From a checkpoint of a small transformer trained on Wikipedia.
Training: a variant of Muon for these matrices, 418M tokens, 6382 steps.
MLP neurons of a small language model. Each row is named by its layer, matrix (gate and up: input weights) and neuron, and shows model dimensions 272-335. Each number is 50 + 12 x the weight over its row's rms, rounded and kept within 0 to 99. A neuron's up and down rows have the sign that makes its largest values positive.
After each neuron's rows, "fires on" lists the tokens most often at its 100 highest values on Wikipedia text that the model never trained on.

L2.gate620:74 57 31 55 53 79 65 46 61 56 45 34 30 57 55 50 43 38 36 36 62 53 53 45 62 56 51 51 53 42 76 50 70 53 43 56 39 65 60 38 58 45 49 40 50 41 61 68 67 62 47 56 42 50 45 51 68 50 40 39 38 54 36 52
L2.up620:53 63 56 20 49 60 36 64 31 57 65 54 47 54 43 63 36 22 52 53 44 46 44 40 64 52 45 56 65 49 42 38 37 57 51 49 33 40 38 47 50 56 55 47 62 42 48 51 45 54 65 54 58 37 51 58 35 69 59 68 37 63 67 68
fires on: " University", " Society", " Group", " Squadron", " Foundation", " Club"

L2.gate452:28 42 71 51 36 64 47 46 34 49 50 40 28 61 55 62 34 46 59 36 23 74 28 49 39 46 70 52 34 77 58 56 59 63 79 78 18 59 38 59 34 43 59 58 45 50 36 31 57 33 46 59 57 55 70 55 46 49 48 45 48 81 48 58
L2.up452:52 44 54 55 58 53 62 40 62 60 53 45 60 74 37 44 39 49 65 49 39 67 52 30 54 71 26 54 44 80 60 47 49 57 55 58 59 35 43 60 64 59 32 42 63 52 51 35 27 67 42 43 45 48 48 67 42 59 42 34 60 48 45 33
fires on: ":", "em", "chers"

L2.gate255:28 49 49 38 67 40 58 47 60 55 30 21 48 54 40 25 60 63 66 28 31 57 27 71 44 61 42 57 56 54 65 69 22 50 61 42 45 73 51 39 43 45 38 65 24 45 42 41 44 59 28 33 48 55 58 47 71 69 33 53 62 41 49 53
L2.up255:54 55 50 43 48 51 50 52 45 59 49 44 49 61 42 40 63 38 43 40 67 49 42 25 86 51 29 54 71 59 36 61 36 56 60 60 61 41 36 52 61 53 49 43 59 39 52 50 23 52 55 61 70 41 65 59 46 45 60 44 68 33 35 64
fires on: " family", " left", " lost", " hold"

L2.gate462:74 44 53 41 52 52 38 46 62 20 32 21 47 40 49 59 54 21 64 69 47 33 45 50 42 49 61 60 68 46 37 41 70 41 47 52 43 57 35 56 67 73 46 38 23 44 74 54 33 58 35 52 52 78 38 52 67 56 37 63 39 57 58 50
L2.up462:41 30 52 45 48 39 32 62 73 53 50 37 46 53 40 55 46 36 67 41 55 41 46 45 30 47 30 50 54 43 29 65 48 51 58 53 41 69 49 65 54 68 39 55 35 41 69 53 14 25 48 48 58 63 43 43 53 44 53 44 42 57 38 58
fires on: ","

L2.gate98:49 44 29 49 43 69 41 35 56 48 47 54 37 49 45 59 63 48 31 70 59 39 35 68 61 52 32 49 45 62 67 15 49 36 36 35 35 59 58 56 67 52 56 43 55 53 66 54 48 53 26 47 61 75 68 64 48 49 34 55 27 41 47 45
L2.up98:51 40 27 62 56 65 60 61 51 60 41 40 34 64 52 25 65 62 50 52 42 48 42 61 60 34 45 57 66 44 44 58 55 62 53 58 58 38 51 56 41 45 38 34 25 49 50 53 21 69 46 57 71 86 54 46 62 56 62 61 33 42 31 52
fires on: ",", "History", " life"

L2.gate129:50 39 24 58 48 34 48 48 63 43 50 50 43 56 60 37 54 26 32 42 43 38 19 49 52 45 50 37 49 64 50 29 45 50 38 62 57 52 76 45 42 41 39 26 61 44 50 73 54 67 70 45 69 64 59 61 53 56 46 59 52 46 27 47
L2.up129:57 41 38 66 66 50 50 34 69 54 58 55 62 61 56 34 47 44 43 52 55 63 26 66 49 37 56 33 19 42 50 54 50 57 50 36 48 34 56 48 65 59 63 44 43 49 59 54 56 91 44 54 58 45 40 57 44 32 49 36 43 59 65 44
fires on: ",", " and"

L2.gate985:46 41 35 51 64 59 71 36 35 35 46 43 28 42 58 41 47 40 42 41 53 37 45 38 46 50 46 45 45 58 44 31 46 43 25 49 42 59 14 39 54 45 52 41 65 56 36 35 53 67 58 70 48 55 63 28 36 41 31 49 27 45 53 53
L2.up985:77 51 37 36 63 49 42 45 71 36 36 57 43 51 55 50 73 44 38 53 63 47 44 32 37 34 49 47 42 37 41 34 46 49 40 35 16 61 24 28 42 45 64 61 54 61 46 46 46 61 72 55 50 42 66 35 38 57 45 49 69 51 58 61
fires on: " of", " to", " by", "=", ":"

L2.gate407:50 46 41 35 64 40 59 57 51 34 29 61 72 62 53 50 26 58 54 55 56 44 32 50 54 50 56 45 41 44 40 25 28 46 44 59 31 60 56 58 57 62 43 41 45 35 61 78 58 49 23 46 44 71 47 69 56 51 28 46 41 54 50 64
L2.up407:66 52 42 71 38 42 59 81 57 59 32 54 63 33 38 49 37 68 47 32 65 79 43 43 49 64 41 64 67 52 45 53 50 63 53 52 52 39 66 69 61 50 25 38 42 46 53 58 42 46 59 28 70 36 59 54 82 38 48 69 33 44 47 54
fires on: ",", " November", " December", " March", " July"

L2.gate79:50 46 56 58 48 64 73 46 62 47 33 35 48 29 37 51 44 36 39 59 48 36 58 25 52 36 69 52 46 53 44 37 16 64 50 43 63 49 36 37 55 55 52 60 44 62 38 55 62 59 86 36 49 61 67 52 62 80 46 43 71 56 61 56
L2.up79:57 47 52 43 55 51 34 45 61 46 41 49 53 61 38 62 40 70 54 66 35 56 64 54 58 66 24 34 65 51 33 29 45 63 42 38 55 48 37 51 54 52 47 61 51 55 54 31 42 57 33 44 22 59 38 39 42 77 45 50 68 40 42 46
fires on: ":", "ation", "ology"

L2.gate384:48 36 54 48 37 52 66 43 56 46 39 50 56 49 44 38 75 63 52 45 39 46 46 54 14 63 59 31 51 35 52 44 47 58 40 58 35 60 44 37 32 59 29 62 24 56 45 44 75 49 59 37 41 62 54 67 47 56 46 52 55 44 47 62
L2.up384:48 65 60 59 45 64 42 74 51 68 59 46 70 56 63 53 56 42 46 45 37 39 58 55 76 60 58 61 59 41 55 27 64 46 33 46 57 70 22 61 52 49 36 60 38 51 51 49 49 40 41 51 40 44 45 44 50 40 77 45 51 55 43 56
fires on: ":", " of"